Weights of a small transformer language model.
Training: 484M tokens, 7380 steps.
MLP neurons of a small language model. Each row is named by its layer, matrix (up: input weights) and neuron, and shows model dimensions 176-431. Each number is 128 + 32 x the weight over its row's rms, rounded and kept within 0 to 255. Numbers have three digits each.
After each neuron's rows, "fires after" lists the tokens most often just before its 100 highest values on Wikipedia text that the model never trained on. A number after a token or word is its count.

L7.up1658:209108130147146121117073119125144161131150121131140151066164116108143069144148189144146131053101097096150101094133158127153153120127107116143101101138086156152108175087117143135172077165195162152126111101060119112139097125088098128114105171099083201160093089101105166093141150125124148168146170097144127124129075141126176147130111073103076100141170143092086145122160085106151147139077161180119093089106177153134120114165096107098127135144178045138120162119114134177093145197198130142150118132116120130118151074118129123102125095139136111145174166145198204144137142167130137151104136135173078079094177148129176171121133097107106087188102096104145091058126112148100065128126100104074134148154069152105113108175175115154187136145178122189217142122102164147162126125145147
fires after: " " 45, "1" 14

L6.up185:080116131127085151114115146086147120091104110164108173159134103179160146116101103077127099133136129182157178155147089077108140131181108102180159100073146133139106137105096175090126142141095131064135174122150143140052129090212127168137103079177115117109173174135101041097097149166060145190174111159135089109154146164179104147181129067158147111072114109098123134115134084095147143181174111124080146122144132109135167107131088098083099161133136173138135094185102127087096092078106136093177087160086184100139071105094146108107141056130116062144121137207098097150098085120143121132092144147124127123133146116134158088172171154058165113169120137139136129102140100180107175098126126128223118110067101142167079183115136123139099184065121150102087145141189123186166092143109127
fires after: " " 30, "0" 15, "1" 8, " sp" 6, "g" 4

L7.up508:225124100156134108147173103117129114085153076128070182139135119052118139088112105161123106114143104113122173135162122122086076086102132113134081126151109162126134098120105141133132119140086097126106086108133143104125110164144108150142141174179090135170131120164120121104085204151159111097103103119164109173090093085211144146151132102139152124135151180112129157078131182076177102087156176120157168139117128097092099076102085106138104126134141157111136130134140047150074147188137127079109117159114133166126157129113146115081091103141150138080122111097150116074153122129073126129134100144105088164182095076166131161121147163152074133127142090163157167105101151173075104146114146181189129128117195145139174119155132108151162077158075124151156183095191125168085129141129169
fires after: " " 48, " the" 15, "3" 4

L7.up1320:132120156139154168136110133148141161106126143119116134179115166118101085104149074169089142129126134138097151092099138111137107160140115136181073084142134166115145097119137120159131163136101130086100130132109130133174115055149159116108149114070166137091149177163100138097108215108153143111123087138118205107097132126112129143184159166064102134131152200141147096118153138130129082119106142160184133121136095095122130127153093084092107167112093145156149092114143136146061169180147179107133070129143076098118171089132101172052185103193069113194146112143115116087094140135154142118205054134165144110145179214154099163116112153177156156144128149186154143078189094139137114127126147137116094170134055170133121066116075118143139128112132096080185181130254150110177123159127152
fires after: " " 46, " the" 11, "ed" 5, " and" 4

L6.up1913:128136113125168143084140111165094132119116130112141178106151146121211086093067125114061141122128078133138164133134125087110088139115159149111128124115102167113134098093133094120109104151055062115090092159101158150107175094160133133143151125129128154154088148116085101127119088101140133101168148142098073189105122142127130165133069135186099090170073159129137162134156102128116110148086177150095169110179144117081101179155094055174178144114094104142187128167150123131131111128168217077096150107131161141089141097093142114173105141156125119153122144181149117153146113108148157086130066113148144142111143117162205086158105177098178168120161183114152081092169130117102084124153127137100088114111083145127132133178143098129169105071141137138134143111128117109071106140173150
fires after: " c" 29, " m" 12, "C" 6, "c" 5, " the" 5

L6.up468:120140151120160105117151134059148122084134099112125128131100112115101128147122063141063172090053129132142059153137155148141141127122145093138069159113107184131128181073099117121115128086189155113124094105159145146109089122117144131110129142110135118116104144127106112148156142128127161082155135079139121158138128088143146115155107144080106152156085096097039136115140148162118118088120128074167207099170161072122105107124105169078171120131097165114080112187088129119151144154156143144202155172179103216119118133134113180136138093146122140167162137089131172094163070190162183108121129142129141131095172134050184184054076146119154127174090183156074152174148125104103150133150171158153099114123213106121161069095134108140158151125098095107143138128201140162152098077137095
fires after: "," 34, " (" 11, " dec" 6, " un" 4

L6.up438:126184155115136129096113196162120156181141093152124132092119109099179151181116157059146141096186132190089138194139180105134158119125113105091139155090164201116164105113166161115154162081068122147089146126153142145094067115091130126107158075125102101077121150199116134111100140138104164128186160082065194123161131182205089159119067178134131128091146135143124113122134106107094143166157165117119170086135117113144203091143083121140102111152164145121127100110104185152158110082182101155196154180125067181169093155160182122175107146115092186148143139109121169118169035114149114156102149139130096105109168233105119148106115136088131141115139105163064141141113146151197099092105084146129077129125116133077106137136197106145119065135153126098053129120161082159122120111111071
fires after: "," 42, "0" 20, " that" 5, "1" 5

L6.up1914:086087132093157077167138120169119107134163082128114136140138175179096141149140120098204160148198104144058113177137123094151082107164127067097134180160145132160128118176099148084153115158155160119154125145136157112161155124115121140116090167078085072148193174158145076144095149156080133107183090165136158036102107090152082101126129140079062113130103096191112107124088122158090065180117084126081143142149143156191108116187140113103132100152073135148119128120130145141085161149130160162130073126122104115117182182166186104111116098183114129090188146164146108130129065065121048104076114132136128107142158101067116157117135123173108158086152044148111093103173112119086129097134218131164108150112141094132147141125140150124043133114143125143133131148091101105108141105188199
fires after: "0" 39, "9" 10, "1" 9, "8" 8, " " 8, "′" 5

L6.up167:194140099120151122134109132092168081119152174095159093119125090132136095163148164142112097150083138120116142132137096099146130182180077158130141076098114056148082161120141186150122084122121128194141126133147148145124071122124180142122096120170098164104097104148137145115118109137136118145135126134111145062089120106182150122158147084134124106119071119078089142119141120125161094121193182082169147091132100123130157103102096177185092139086115085124122096086095151168143086192122119130154143044090114093143119115139212137141104152132097195101116048142088125156085114138124051104111153135117084136173177120181152134172150075090121125133154157083152124176131155105206128121159119155115081140094149156097061067122177110113063117136132119128144107093193103127108084121104165
fires after: " " 49, "9" 7, "-" 6, "2" 5, " (" 4, " San" 4

L7.up707:169146113134055168087114101080133092130127118133132174111162100152124107130122150169044170117101103128159129112167125136153169147128177144147134128092142121179133135156089154166142061124127140148143140132097162161139117122131120090126136103149129119168142133111150151083077132121134148095074102156209157117124102106135124122085197118124133120121118178138134112123106145125197100119119173159134132138137128156210108124144104143162176123101112048184136131117181150115120096153130111111113105176072111117182207146124182144090091122143088051125112148108164075153061140120102086085157103133166149136144135186111104129119176150150115114148124180141153075111126130160077130130108162174116115082115124115118193194107098060162144154098075086126140114143144164103076133194181133
fires after: " " 67

L6.up1179:118125097123155173105152154091088119134126068130128155146097173123085114128113182104126093114162140121206094161168132089124115147158117145066097121153148153120094079130107219116150067141149122123113127100119111135119107119104136177174128096126115123169177103181092108107139122214145137116135131178152168139121115049103111085076102079091099098160140032082070161098132081143148163129116110158110133110148053122117139154088195100116132177147205124147146118100031147129076148092097100152172150143172128121078066087121158141188177149155145099112133109171118122120116171163119111097101117082102109145134136080084134151162168077082097101143100096119115097124115083143115135167135132091113171124124123122137082124175154105110152183206158176156128126109109101141115098108157121
fires after: "0" 28, "9" 24, "–" 11, " " 5, "N" 4

L7.up1111:124103072155141095085110152097121139115135031142134127111191112100149132149119140130188139112129124090168170147155204163085063140074130090114153074110101097126079131103124144144083162091120143084094107122113158136105090180137136177151175109169148197208100196179185107123111122164151175140123147152147084114149049100120092153162104047111167165096139115141146155140105129188148143071133172081131122128119164150084130098109141125169100061067129129135136113144130137134127151144172112175129058166136151129141096105136171141200159119145083187151180158186164194140116132147169119134156108149149152154156139136126201124106105152156121048104120118086026097092158154133170094144204053097097132156117111150150097103093137148064177155151079147107153118140120157124128127108127117
fires after: "1" 32, "N" 12, " N" 11, "0" 6, " " 6

L6.up1001:174141139160160157148096145108123107106099113135075175127159194122133161148155139120163156109108122157105156157089160138072154134058138099171180124105100062225111118144103132051169125137143143147143150173122095103094132126150114143102160083100073159059170088121138131149145028102138168113138127157116090132126121089105047114061116153162150121171148132163150097107145063124123118130144192091120144165126118170144111111083109100104086150121128119179157102108084114141094147162173151159150131110097065073111080136159197126134096128161130113074158151130136107144066066157126097133093155115133163090136147113141127156076118155165137161128181134113150126108168095142153182112169161185141096110120092169147106140127140139129130138067187119046146141157130122145102140119163091
fires after: "," 25, "9" 11, " as" 7, " (" 6, ":" 5

L6.up29:153119162196099127165148163079118103079110109077039092129156170131149138128129144097131156125094127152137127164185075138167156036097067104115132138132126141159169188119165111135140118180137113129129156189128137126090123116143130189063194135125146097124146131122067111119172114085091174116127087094090127150111113118120175123200122127109167112118120134161107159124130123128081099165160115049066149112134155148144138126175109151108130131063097142187131051165094110111081153157097105122203120138100146210134122109134131128154172077115130130129126120153111129145098098109141099186109162158077102106104171140064161165095147148157111120172183154214086005139101136188200132104181096125181101127087175108161188129147101107154139136149149101108154135129137136171137177106139117
fires after: "," 27, "." 17, ";" 8, " F" 5, " (" 4

L7.up1493:099104116109176079113105124099095113127193148096160082171143141123067107153145098110136203085115140095158101158137155129156166105069199198142142082120157128091112145098090080130105122111083159101118144132124144126172116082087143089116140160164185100103073124156149064092120139149187117139195165160121070132117128172085136155136120136163124086144147154152116169163141049163085156165132132147106101197123114154152108121092154124097183179090096112105157162109134137107129120114135152115116135178110050100136142088103122115154175182106142097150156139158161157033149104147185096155189110128145099119120141116140144075122129151147147127136112164105072128123191118121112134084128196108110127137159095063094134151096080091119138106094155203165144085139104095061115112143147121
fires after: " C" 18, "C" 8, " c" 8, " North" 8, " South" 7, "p" 4

L6.up1333:109163173150130121117127075094139110167109098105146069154170107094120123145158116109081124128162192127178148116106097121160118095194110128095102095159133141174140129144150196115165078121129133176145111131091152145119147158119140147128114142127146144144139075040126105147125140144163129147095191170126150124113141142131123053075090131181082059072169174068114125151111120168125137065136106102101102120173255079115122111117115170113135149197063131153122089188101148120129115109125158100117160069133087149138144090168119113167099141140170127149170113118107104153159099122186150139126145078145133129097150107136128145136125090088101131077186100119129165133116112135121152097153138180091144090161110087167124139170090092118214102137148139134123205081067119110131153148040055
fires after: "1" 13, "0" 13, "3" 9, "-" 8, "8" 7, " G" 6

L6.up189:118105123130082154116125147093113127091102124153120144134112137139131150081080080135173146096104126078127147115157088145085096111187177081124146117100154191139121146088117134075113111165144112137113129096094088101154116176166124171152101159102137085151112107104130172102177171072130163064137068147183184081148161149155164073128127085084111119160110130187108089107117112175122112065153172138117149129097157116139124139150166154171155172127106122093151166105131112163167047133098093043114081114115135097143150096159120135144145067142102116135119148129157109120117128146083105132125175204097153127087110160133114100127085158154112164077143111119165140099079151139114119134085114109082096111120129114090220130161101161139142156095142147092180213144161116192111143101099097
fires after: " " 69, " (" 15

L6.up1576:092102133128181205171131139049091100063091122173139108148163126131138134182119154069143104136147171101153155168127098145142144116137100163125166068105105123169107147152150094177142158189117138136069157147161084141168155191132113131129112113141129071121103180204096120124127141155125142072137095078064164160078114110113070105124127143084063089140133127160136122145120146125131151079181055116129081137100158089074119120151108074063090089159117171099130125122130130103155107098117122177099117112108162160108111055142126129167111174137118130130082180131110119134129115159166111151152112131143075146109166171124135182123123172115064122205132137123084087078156129182131136093164131174065127181163157100124138120162161119157085167122119160127049160149114155142114202118128117
fires after: "." 18, "," 15, "F" 12, " that" 6, " and" 5

L6.up1555:114160172113170158088099205137149145145083101092127104088077159140160149120137164119136123108065149164104112178113096142162210150127108128118084131072122186147140084145127140161164087115127142179160081147110112119089152168072103100091144161124084113121095176092088099129200111139127125165163142120119085115057143123070148073096088146098126139131143139148062157126140133199109153157170156152137108135128145132094168158114153101159148153068152112177111145128137166110129175101134158178118157139092098155129149079132120101110107122143108131141145123115110102134122182146131136075111124058155104136080099172099143178078123089061117145083152175077160113151113110099113144122169109161076145139189165106106055056173111061072137157130136126118118170113119072117139149088116126
fires after: "1" 15, "0" 14, ":" 10, "5" 10, "8" 7, " |" 5

L7.up920:142081107126155132162139183162108140133147085152104095076102064140164119091121100084135132138125109137121149158126162084085140173137129150088105175153178087150138112098123151096151104104113084186132203096149151110144144139137123137115119102152147064142127100126078068165143152165184116105137134118114114092126109168155180153118117101144154109112140147198106123130100088128114113126152113109093126156098106143046141151163095116115146178162146138121169081117079169187123137079196130102137156174141107203195137183145123085196084168082131175113094205154098111109120083117094144167096134139083165098141181169133128185142153159141125162104101135143101135133071160158081039148138140141190176109079147128126144188101165091157077135096147187182134135114136093130128145140125055
fires after: " |" 25, "." 14, " a" 5, ";" 5, " that" 4, "," 4

L7.up950:131100135150160125117153164139143137162139105133125149083143120080162045102120162138146187156109098158162085137154120110145159136135173121144108147134106116109053124123192141125062091138135106111126119101144168161141091078075142137137088153140091080171115162140201108118083118089136129053056109143157130146138092151153126123128165128073196135164149144109098141143144158161187121097120055097175146085099187176136138118142099133125152106195127060146109162128109124142136169147151180134126162108092116148140085109134154142105124099153097144110104147124096114166056179098092132124132103087142097090131151128155156102172168109155144082102082061130161117112123127157157133114120074106102123083051122175110135093111188114189115116115157184115131095140061130061108139135130100
fires after: " " 23, "," 12, "6" 8, " +" 4, "ic" 4

L6.up1171:130102095112146158097113175144099093097096090075118128115112153140163044157140061158158108109190116148153146155128127066109137133179159090122148134094157113119095142137129165156177164079162110177138123132155124068132127124120125195097149090086137169181150122169075084151175137093071130118178091095122092099102046128081114084131116140144094112161088076153143098146096145169117165106136120112148083128170169108182081116069159115125068141118070194152142167124119207187106130141138140129139088143083127081133114172156094118115098117159097128075122100099149159122126125115083122143053164129137119085185171168097129126150103162180123186139112130170142184151130052151120123127089219161137099105148128122148171143106107156080100121112140171114164107077178067100029132091205141
fires after: "0" 76